From a checkpoint of a small transformer trained on Wikipedia.
Size: 10 layers, width 448, 7 heads of 64, MLP 2688 squared ReLU, vocabulary 32768, 61.5M parameters.
Architecture: no biases in attention or MLP, untied embeddings, normalized queries and keys, capped logits.
Training: 374M tokens, 11423 steps.
MLP neurons of a small language model. Each row is named by its layer, matrix (up: input weights) and neuron, and shows model dimensions 16-143. Each number is 128 + 32 x the weight over its row's rms, rounded and kept within 0 to 255.
A block is one neuron, or neurons of one layer that tend to fire together. Before each block is what it responds to, as a language model described it from the Wikipedia text at the highest values.

Responds to: Clause-opening connectives. Fires on words or punctuation that begin a new clause, e.g. which, where, how, until, as, There, and sentence-ending periods or colons.
L4.up223 [124 114 131 174 136 129 196 158 101 156 117  94 149 109 145 107 121  66 150  71 160 120 169 109  89 192 132 136 130 178 107 108 159  86 127 121  83 148 106 146  60  69  98 100 165 164 107  59 111  91 110  68 170 121 154 119 146 145 181  99 143 160 134  69 119  69  99 112 137 163 126 112 106 153 174  68 138 152 116 146 146 151 137 132 127  87  92 161 170 153  91 154 135  64  71 127  85 119 131 143 160 171 131 206 130 122 122 152 134 158 190 119 112 115 112 113 147 134  90  57 136 151 145 119  68 128 138 156]
L4.up1236 [118 143 138  87 131  45  77 114 161 106 146  93 150 136  74 120  89 160 108  98 121 167  91 177 111 173 171 134 153 138  94 164 157  89 104 141  59 137  97 110 117 119 122 129 115 130 151 120 149 107  82 125  76 124 141 121 153 199 152 183 163 150  64  66 139  98  89 118 132 163 144 114  92 137  88 112 121 152  89  59 125 167 104  69 165 128 142 169 137 111 144 151 133 123  74 160  89 113 102  98 204 171 200 127  94 181 121 136 133 102 118 116 130  65  94 170 114 151 181 172 116  56  96 115 153 146 125 145]
L4.up1774 [129 168 141 144  76 173 137 126 124 100  88 162 162 137 159 180 100 124 127 130  70 115 113 140 153 130 162  93 110  58 140 112 135  91 168 158  92 122 223 162  87 113 164 174  72 111 138 153 120 109 167 111 119 155 177 102  91  98 171 126 131  98 135 104  88 145 118  85 186 115 170  98  63 136 113  56 152 138 153 160 144 160  84  92 171 113 111 146 149 165 136  95 131 128 127 141  56 135  72  51 119  88  86 112 128 139 108  64 160 144 122  71  38 125 141 160 140 106 126  95 155  66 150 164 140 153 124 102]
L4.up1884 [170  88 119 142 140 126 104 104 129 124 113  91 100 173 155 139 128 157 149 147 143 165 130 174 133 105 107 123 121 130 185 145  89 169 104 129  93 142 167 130  77 170 133 164  78 177  83 174 160 101 106  84 151 116 188 231 147 148 148 145 120 111 147 104 144 124 117 117 142 139 155 110  80 107  58 126 141 212  79 162 161 157 116  90  69  84 109 128 135  86 131 111 159  75  94 164  80 130 156  89 162 124 173 118 132 151 113  57 122 151 148 175 106 137 124 126 219 203 113 209 141 114 136 102 218 107 160 119]

Responds to: Existential "there" subjects. Mainly existential "there"/"There" right before is/are/was/were, as in "there were 77.6 males"; weaker on modals (may, would, could) and subject words (that, it, they) just before a verb.
L6.up562 [138 148 124  91 119 125  97 101 164  86 145  53 108  95  68 109 179 117 177  76 137  88 162 147 147 168  98 145 109 134 110 132 127  92  96 120 136 130 106 169 124 119 139  94 154 145 109 180 104 181 115 113 110 128 137 148 143 147  88 154 123  78 131 157 108 137 151  58 144  84 101  75  97 183  75 149 109 149 166 192 142 163 156  93 114 149 150 108  95  96 100 211 152 122 124 108 133 125  96 120  85  98 119 145 138 117 154 115  82 111 129 164 138 105 115 128 103  60 161 101 102 107 165  96 122 139 125 103]
L6.up977 [128 139 100 165 183  97  94 123  93 111 183 128 104 120  79 109 137 145 133 112 197 101  86  95 131 138  80 136 140 118 144 203 137  72 147  77 150 124 111 147 148 176 146 104 105  90  81 151 143  90 122  90 148 138 167 160 133 102 153 148 107 107  80 143 103 215 116 100 130 168 150 141 102 113 149 121  93 135 182 115  94 124 101 155 132 159 188 135 209 145  24 134 163 122 174 150 171 105 128 121 108 123 124 115 143 155 133 139 139  99 160 164 135 104  52  99 134 145 140 182 123 128 155  82 134 110 137 109]
L6.up1469 [119 103 134 180 113  83 140  78 137 126 142  88 184 102  78 125 136 107 131 149 145 128  97 148 144 107 137 146 136 164 100 171  86 125 109 141 161 149 123 159 138 142 141 153 120 130 112 126 160 133 157 114 123  89  99 157 177 142 101 128 110 147 158 150 143 149 114 133 170 203 126 148 152  82 122 141  99 189 170 150 146 160 167 125 154 100 180 160 152 164  84  86 146  81 149 122 173 124 160 159 103 126 110 146 141 148 140 142  91 143 242 146 100  94  83 123 183 113 117  81 127 132  94 129  60 168 140 123]
L6.up2101 [106 176 167 199 159 142  91 110 126 142 162 126 119 122 118 145 145  95 131  96 137 153 127 102 133 135 111 105 130 128 128 133 111 103 145 119 187 130 227 179 139 150 153 164 115 115 103 130 130 158 137 147 164 161 146 122 165 175 104 140 139 116 147  93 150 189  71 127 129 165 157 138  92 136 119 136  78 132 157 133 134 146 121 124  53 100 174  61 119  60 106 113  86 122 228 184 107 125  65 164 118 179 122 131 199 150  98 160 178 109  89 141 114 134 171 133 149 169  95 170 145  63 129 151 156 118  95 105]

Responds to: Hyphen joining compounds. Hyphens inside compound words, names and codes, as in gonadotropin-releasing, open-source, GRAB-3, Al-Hilal; rarely table pipes or LaTeX braces.
L2.up466 [107 178 104  59 126 158 136 173 141 124 146 139  89 136 104 157 105  80 110 145 203  54  98 126 152 103 131 117 110 110 118 122 124 150 145  90 175 125 124  85 122 163  89 132 123  75 104 131  96 103 154 131 135  94 126  60 162 108 153 150 190 151 163 132 171 148 122 180 114 105 143 148 124  84 105 179 124 132 109 100 122  92 142 127 131 117 134 115 125  58  91  94 152 158  96 145  76 123 122 150 169  98 142 147  91  81 139 146 135 103 121 116 111 103 188 218  69  88 139 197 117 142 128 132 158 120 109 136]

Responds to: Compound-word hyphens. Hyphens joining the halves of compound modifiers such as present-day, high-tech, open-air, ray-finned; also first parts like high, long, pre.
L6.up1008 [102 112 120 168 148 102 112 130 121 111 122 125 126 172 178 129 134 180 134 129 104 207 122 138  81 136 177 116 103 152 161 113 109  53 127 129 173 128 199 156 125  73 150  92 131 172 190  72 120 116  85 159 102 103 140 111  89 118 106 139 148  94 110 219 125 116  87  87 195 131 111  66 106 187 160 155 143 128 122 152 144  95 105 126 135 140 136  50 123 113 117 126 141 101 171 125 131 139 142 101  75 161  84 146 120 156  65 133  89 149 131 185 107 145 140 141  91 158 132  98 154 156  54 142 131 100 119 109]
L6.up2253 [133 145 127  91 144 134 150 140  88  84 175 153  35 157 155 101 174 136 100 132 112 142 149  85  66 118 161 157  98 158 105 141  47 146 136 165  58 167 111 128 159 106 179 173 216 139  55 139 171 101 151 105 130  92 129 103 142 174 116  93 141 137 121 152  78 130 148 192 130 144 112  86 129  55 153 144  88 191 101  78 152  57 128 166 164  98 138 151 105 121 136  87 108 183 107  94  83 102 115 132 181 194 137 125  92 144 175 178 116 143 119 134 183 159  97 107 143 136  91 140 150  64 154 157 134 122  90 125]
L6.up2254 [ 72 118 122 101 139 100 161 121  81 114 188 109  82 157 141  91 132 142 117 108  82 131 151 153 121  96 184 124  68 168 134 139 134 109  68 110 107 185 128 169 135 110 126 133 143 152 124 175 144 144  80  94 116 123 152 101 121 130 179  96 187 124  60 147 128 136 118  92 185  99  85  85 103 120 145 115 135 127 132 122 105 180 110  98 151 175 103  79 126 105  85 122 145 190  96 137 102 132 160 152 117 124 133 105 116 168 168 160 160  91 147 103 162 125 139 141 141 144 186 139 111 171 152 167 113  95 162 133]
L6.up2568 [ 82  68 132 144 110 133 163 108 143 156 174 163  63 146 156 115 126 172  47 110  92 145 109  94 151 127 153  72  45 139 105 111 140 153 114 106 146 125 134 141 106 129 173 112  92 148  90  76 139 126 121  79 123  97  94 138 138 129 148 112 124 100  79 183  19 135 121 148 164  60 129 108 141  65 157  73 167  88  78 162  72 122 117 157 126 111 135 202  91 170 147 114 121 154 115 123 147 105  85 132  78 170 105  94 131  80 150 187  65 174 133 164 111 193 172 161 129 131  84 142  93 176 181 152 111 149 191  82]

Responds to: Before-a-number slots. Tokens just before a figure in tables and statistics, such as table pipes before vote percentages, N in coordinates, "was" in "size was 2.45"; also mid-word pieces (juni-or, cath-ed-rals).
L4.up730 [132 129 170 133  58  94  86 132 119 165 124 164 109  92 112 128 115 140 122 113 123 113  69 131 131 134 176  77 219 157 141  69 119  85 111 123 130 130 106 112  80 161  71 102 101 106 119 100 136 123 118 173 117 120 130 123 156 114 139 131 141 140 129 119 134 137 116 125 220 108  62 118 115 107  96 128 133 113 100 187 107 162  62  50  96 101 159  78 149 133 162 104 160 114 147  92 229 141 117 198 175 113  95  69 104 126 140 198 130 147 229 133  67  87 141 109 143 129 140 109 172 147 114 125 107 113 146 129]
L4.up895 [175  94 167 154 165  95  92  89 155 121 147 116  99 145 151  82 117 144 130 134 124 116 145 102 180  64 131 189 130 106  99 139 150 125  85 104 146 135 107 145 105 123 181 107 119 104 114 110 177  96 160 138  86 110  74 143 127  83  86 151 118 121  88  84 110 103 120 142 148 142  92  98 141 150 110 146 154 132 124  89 133 168  99 127  84 207 191 143 158 159 157 120  97 150 157 133  63 140 141 119 146  84 140 109  98 118  83 188 102 223 152 200 184 171 160  94 136 189 103 207 185 132 133 132 166 175 119 136]
L4.up2276 [ 68 127  76 149 112 118  97 145 125 137 167 100 133 182 119 150 120 169 127 137 108 148 196 155 199 137  79 126 106 139 131 149 144 104 166 146 187  55  46  94 104 127 190 139 104 121 143 189 143 141 192  97 135 136  81 154 128 103 112 143 155  81 187 160 210 145 116 141 124 124 121 154  87 123 184 174 100  90 123 118 159 123  73 102  76 138 172  97 177 145 138 176 125  86 124 131  58 134 167 134 122  99  58 114 123 140  72 129 128 132  77 130  79 107 126  81 113 156 120 100 170  85 138 146 102  92 140 112]
L4.up2278 [149 150 112 166 118  84 113 157 104 127  87  82 120 104 129 101 129 128 101 116 166 122 174 121 149 134 166 114  90 155  87 106 140 145 149 127 138 104 151 122  82 155  45 153 105 139  89 141 127 102 174 108 131 111 133  85 152 105 113 121 153 131 102 120 116 135 137 153 137  80 155 133 106 142  99 115 109 167 113  91 143 109 117 166 176  74  90 128  57 106 108 117 121 117  93 181  65 167 105 172  90 126 146 129 174 139 134  78 187  94 168 132  85 101 117 123 169 101 125 102 199 158 117 173 108 152 138 150]

Responds to: Post-name list connectors. Commas and "and" right after a proper noun or noun phrase ends, continuing lists or clauses, e.g. "Red Sox and", "Barcelona, Spain".
L2.up1442 [147 131 130  71 112 122 159 126 113 155  67 143 166 119 103 157 130 106 133 132 157  74 106 162 138 148 144 171 133  90 150  94 104 114 115 103 160 105 138 187 147 170 133 143 172  87 117  85 162 136 107 129 173 111 116 122 136 137 195 139 160 146 191 174 123 123 160 146 116  78 128 182 103  78 156  80  96 180 129 145 134  99 133 202 178  93   5 152 117 135 166  91 138 128 146 137  89 143  84 171 132 149 130  91 141 133 115 117 152 124 155  86 153 169 132 122 169  55 109 180 136 127 183 192  91 148  99  89]

Responds to: Compound-joining hyphen. Hyphens inside compound modifiers, mostly after a number or letter, as in B-side, 16-track, 22-fret, 8-bit, Warmian-Masurian.
L4.up418 [124 118 131  95 133 141 166 169 105 135 139  94  90 199 181 116 149 171  89 169 142 115 157  76 125 133 177  48  87 162 141 166  94  98 129 137  80 158 110 130  94 133 121 112 124 122 133 138  71 110 193 117  79 117 121 104 146 155 174 172 196 108 146 115  99  89 110 116 156  89  81 120 104 117 151 135 138 173  68 124  99  68  75 144 176 135 121  71 143  64  78  82  93 143 124 145 142 142 118  83 121 128 143 157  24 162 131 127 198 112 136 131  65  84 149 159 173 142 113 164 156 120 141 113  91 137 140 109]
L4.up784 [151 108 135 149 150 133 106 182 110 131 106 130 150 179 127 153  85 152 110 122 211 101  97 127 148 195 158 107 129  85 141 114 113 160 135 138  98 125 174 165 114 154 141 122 190  74 114  99 130 124 194  82  51 117 161 158 103 124 117 174 143 143 124 155 124 111 110 114 126  81  70 146 118 106  77  90 106  85  76 165 139 154 149 180 140 100 164 138 123  94  84 138  85  98 165 146 136 181 128 156 103 112 185 147 134 113 122 132 106 140 101 159 104 145 135 126 123  44 142 166 186  88 134  90 148 113  69 114]
L4.up903 [120 147 159  57 180 124 137 133 119  50 164 144  89 148 168 116 157 135  26 169 109 144 139 152 116 220 147 123 183 149 140 192 179  94  91  85 157  89 133  99 100 170 123 142  92 124 155 134  80 167 141 136 134 102 125 142 129 109 142 172 164 114 130  76 102 117 111 123 110 130 126 171 132 116  74 147 108 182 104  56 123  84 138 168 139 148 115 119 167 129 117  88 123  80 111 156 110 109 109 149 116 121  99 169  96 143 194 155 120 155 113 167  76 109 155 164 173 160 149 212 168 121 122 172 164 101 149  92]
L4.up1740 [ 61  98 147 124 116 158 146 176 166 131 113 116  96 186 125 148 121 123 129 179 223 147 126  89 176  91 127 163 185 158 120 135  78 110 101 106 171 164 162  89  89  58  99  90  86 105 134 154 161 142 134 153  98 118 167 131 162  90 108 172 172  95 107 143 134 215  91 102 111 106 140 119 174 105 188 123 142 115 137  96 148 121 139 131 146  86  84 176 112 136 114 118 128 145 151 138  87 111 124 138 137 114 134 131 155  89 112 133  91  91 116 115 119  77 149 105 111 153 116 137 105 130 100  97 117 119 124 126]

Responds to: Duration and time colons. Colons inside track lengths and clock times in track listings and tables, such as 3:48, 18:00 and 15:00; weaker on month names in dates, thousands commas and chart-table headers like Peak.
L2.up1499 [107 117 176 161 117 116 161 108 138 142 130 104  94 138  81 175 114 148 117  94  90 130 161 157 117 123 123 160 141  73 122 137 158 134 140 141  93 153  92 147 145 107 138 135 158 167 148 106 150 131 148 117 101 191 125 149 100  95 167 168 126 103 103 139 109 109 124  77 167 109 175 121 154 142  92 169 121 116  99 155 129 129  80  93 141 160  98 163  57 143 115  93 111 149 131  98  88 116  81  99 153  88  85 142 144 106 163 116  97 116 115 158 108 212  65 111  83 116 178 150 114 173 135  68 170  83 142 123]

Responds to: Table cell separator after numbers. Pipe or semicolon separators in Wikipedia tables right after a number cell, such as a vote count before a percentage column, or a page count before an ISBN.
L2.up311 [168 112 130  79 134 150 175 147  85 141 126 158 141 139 140  81  95 122 124 142 128 123 109 122 135 133 107 104 169 175 134 120 115 133 179  87 122 179 171 150 128 135 125  90 145 143 122 134 154  84  97 120 125 144  92  54 155 131 115 183 132 144 136 103 171 116 163 218  94 125  77 102 141 126 135 161 186 193 174 119 162  96 123 148 117 121 109 136 158 113 103 160 151 105 128 125 110 137 123 149  92 144 119 133 152 131 134  65 167 139 108 123  99  96 148 127 125 165 138 111 121 162  43 104  91  98 179 168]

Responds to: Numeric separators, prefixes. Decimal points and time colons inside numbers in Wikipedia tables (100.00, 20:30, 3:30), plus adverbs and word-starting fragments in prose (increasingly, in-, pun-).
L6.up69 [105 150 181 176 122 119  69 183 168  87 131  77 132 167 125 123 192  66 155 137 156 166 138 155 194  93  88  93 176 152 175 103 123 112 100 135 105 195 115 126 185 183 144 152 181 134 163 110 130 122 109  92 124 139 138 120 123  38 117 106 197 103 119 130 128 100 104 136 129 143 147 165 124 148 133 130 140 149 117 145 163 120 134 151 172 162 114 132 116 107 143 133  34 112 144 142  73  94 117 114 143  86  86 126 146 150  87 199  98 117 155 161 132 116 155 127 120  58  77 121 125 125 113 127 155 112 111 136]
L6.up617 [181 152 126 173  83 115 115 167  97 101 124 166 145 136  99 101 177  54 124 172  98 156 174 206  65 140  86 126 135 105 101 148 153 103 158 133 116 171  69 175 113 162 135 131  61 120 149 111 159 126 141 121 147 174  83 101 124 132  81 103 100 122 165  98 135 191 138  79 118  92 156  54 146 130 171 101 151 186 138  88 120 208 150 158  95 144 130 114 133 106  98 144 183 129  99  40 126 115 131 119 146 138 103 117 143  92 104 156 158 159 160 154 140  69 182 156 114 109 149 150 115 121  68 108 155  80 165 130]
L6.up1813 [143 176 120 182  80 172 131  88  88 177 114  98 141 132  83  84 163 127 129 122  57 154 163 138  97 130  95 133 117 114 106 172 108  95  86 141  79  63 153  62 142 130 117 136 120 115 147 170  96 123 153  96 125 139 154 148  91 163 147 101 205 136 122 202  76 119 142 133 174 180 100 111 124 140 135 135 121 154 101 150 128  73 142  82 154 159  77  84 158  39  89 133 142 139 137 167 113 184 120 116 171  97 106 112 133 124 133  84  66  99 167 114  95 112  95 192 111 122 106 183 135 114 108 113 116 142 157 150]
L6.up2378 [ 83 152 130 181 140 161 128 108 145 135  95 161 124 108  66 104  55 148 103 146 141 112 127 153 123 116 118  93 139  71  84 147  64 150 118 121  40 196 161 115 133 108 140 138  75  90  73 195  99 115 179  90 120 135 115 117 107 141  53  82 126 131 108  56  93 190 144  95 154 104 134 108 199 138 105 183 187 125 142 100 138  92 173 126 139 105 155 135 175 134 115 135 112 113 122 126 182 128 103 112  86 186 126 100 158  71 120  90 202 118 151 164 159 142  63 120 121 144 113 136  90 151 134  77 109 162 137 133]

Responds to: Subject before "be" verb. Mostly existential "there" and pronoun "it" as clause subjects right before is/was/are, as in "there were", "It is"; weaker hits on other pre-verb tokens and table dates.
L2.up2002 [191  69 164 171 132 137 100 113 132 167 130 166 140 129 120  95 177 158 126 105 130 133 154 120 100 105 188  79  83 146 191 198 118 144 107 112 135 153 166 126 135 151  85 141 141 112 104 150 170 174 157 143 103 140 211  82  96 120  87 107 124 171 105 156 138 109  93 171 116 137 126 155 130  95  99 121  87 104 192 189 110 139  81 109 150 161 129 153 116  56 137 189 118 182 117 165  62 129 179 102 136 146 132 123 102 130  83 215 134  74  97 136 109 117 122 137 217 146 128 142  49 102  76 101 140 169 146  97]

Responds to: Before an upcoming number. Tokens just before a figure is due, mostly the table pipe after a vote count ahead of its percentage, plus census-prose "which", "was", "$".
L6.up144 [106 129 100 137 123 116 167 149 130  82 194 156 146  97 120 154  42 152 111 134 141 170 179 114 211 107 110 164 128 120 177 109 161 150 178 157 179 142  89 134 109 134 140  84 101 160 127 212 129 136 175 140 138 110 143 103 135 143 121 169 159 124  73 129 130 152  55 154 132 104 107  68 127  89 103 105  92 183 148  90 126 115 104 141 137 102  88 147 121  95  94 131 126 136 145 115 141 130 158  88 171 120 117 183 173  86 133 140 106 107 137 145 149 175  94 125 123 127 171 162 164 192 114 150 179 147 105 170]
L6.up311 [100 169 140 118 186  63 120  97 115 104 154 113 111  57 148  84 138 159 171 137 183 137 137 149 163 143 143 158 166 125 163 138 132 157 129 132 130 101 151 141 170 104 172 123 123  92 131 148 119 130 144 128 113 116 118 101  66  92 126 224  56 111 142 118  68 162 114 169 113 121  75 171 118 171 143 130 114 106 166 106 154 165  94 153 123 118 188  97 133  97 148 175 140 107 149 151 145 131 131 115 148  94 126 168  89 112 127 141 130 150 135 100 113 107 160 126 203 198 213 149 171 144  90 167  69  99 127  86]
L6.up1246 [168 115 144  76 149 128  96 153 133 119 210 117 155 193 158 112  78 163 117 136 139 162 138  77 157 163 163 141 172 112 198 143 147 131 131  94 139 102 121 135 163 172 110 164 189 123 118 135 129 140 179 116 145 116 162 111  86  97 101 141 113 149 156 117 133  84 108 114 101 139 133 103 155 126 127 164 109 192 157 160 108 132 113 148 122 125 214 144  84 154 113 142 102 104  77  81 139  65 112 149 147  75 139 141  90 102 153  51 100 145 136  93 103 195 131 128 139 184  99 138 162 134 165 157 161 166 146 106]
L6.up2502 [ 87 115 139  80 130 114 153 138  99 133 105 130 152 102 130  82 120 118 140 105 159 130  89 125 106 164 161 185  91 127 167 181 122 201 137 106  74 113 174  91 164 149 178 134  87  63 145 174 115 136 157 121 135 149  84 138 112 171 180 149  96 139  37  82 150 177  93 154 102 143  60 108 137 103 130 113 125 178 114 140  81 132 122 159 120 124 195  84 103 106 126  98 161 116 114 114 109 121 155 137  96 101  79 105 120 123  80 171 114 161 182  92 150 151 113 132  74 108 117 138 110 134 122 116 109 117 158 103]

Responds to: Coordinator before a second item. Conjunctions and commas joining a second item to the one before it, firing on "and", ",", "or", "as", "rather" in lists and pairs such as "US and Canada", "China, Kyrgyzstan".
L4.up390 [171 176 103 188 139 145 163 130  90  53 113 129 102 180 143 103 123 104 128 125 148 206 165 116 185 128 139 107  86  88  99 121 132  99  83 151 108 110 136 229 192 137  68 195 117  88  73 121 131 160 166 128 194 128 149 124 107 125 175 110 139  88 116  80 138 106 106  96  85 102 125 159 132  88 114 137 155  75  90  81  41  56 158 161 166  67 155 132 152 111 165 169 132  93 128  95 108  99 100 161 102 188 190 183  61 171 143  96 105 143 186  77 106 144  97 163 171  84 105 139 108  91 152 158 129 113 126 105]
L4.up642 [108 119 140 160  64 141 107 140 136  85  57 113 123 118 111 159 102 116 163  74 175 105 165 156 157 161 158 131 102 115 167 151 129  94  86 132 147 150 144 147  84 106 164  55 162 146 146 124 107 122  97 191 142 126 149 117 190  86 178 188 167 128 152 181  76  95 144 140 110 138  74 140 169 148 111 117 126 128 144 114 141 105 182 104 136 151  94 140 136  88 159 148 129 154 172 159 139 148 124 154  98 137 149  87  64 148 128 158 100 151 189  84 140 136  96 142 105  93 175 140 170 167 101 171 130 144  92  62]
L4.up716 [ 90 113 146 127 158  86 154 148 114 146 144 114  74 133  59  59 120  97 108 145 151 159 144  94 147 116 135 142 170 167 104 185 149 123  38  99 145  49 126 167 112 101 153  79 191  66 117 133 113 144 120 118 118 159 119 191 151  94 157 106 144  93 167 126 144 175  98 188 111 123 106 166 129  75 128 187 134 122 113 141 112  67 145 119 115 101 118 169 186 110 178 106 108 105 143  98 117 129 165  91  58 110 145 169  84 109 105 149 156 107 156 160 125 116 161 152 120 144 134 140 140 101 179  86 126 147 156  98]
L4.up2121 [161 128 143 138 134 163 110 153 101 163  79 115 102 114 170 130 117 120 154  89  89 144 159 143 160 107 140 175 105 149 113  92 120  91 138 143 192 133 141 122 130  87 140 101 102 112 103 189  97 142 106 176 163 105  78  70 159 110 164 150 198 118 182 103 138  65 143 196 144 119 130 152  79 109 123  80 141 132 131  87 136  80 130 153 131  61  71 145 119 216 133 142 146  91 154 115 128 119  65 133 174 102 154  63 112 152 150 174 109 148 153  69 126  99 116  85 145  59 137 147 136 117 199 176 159 101 130 120]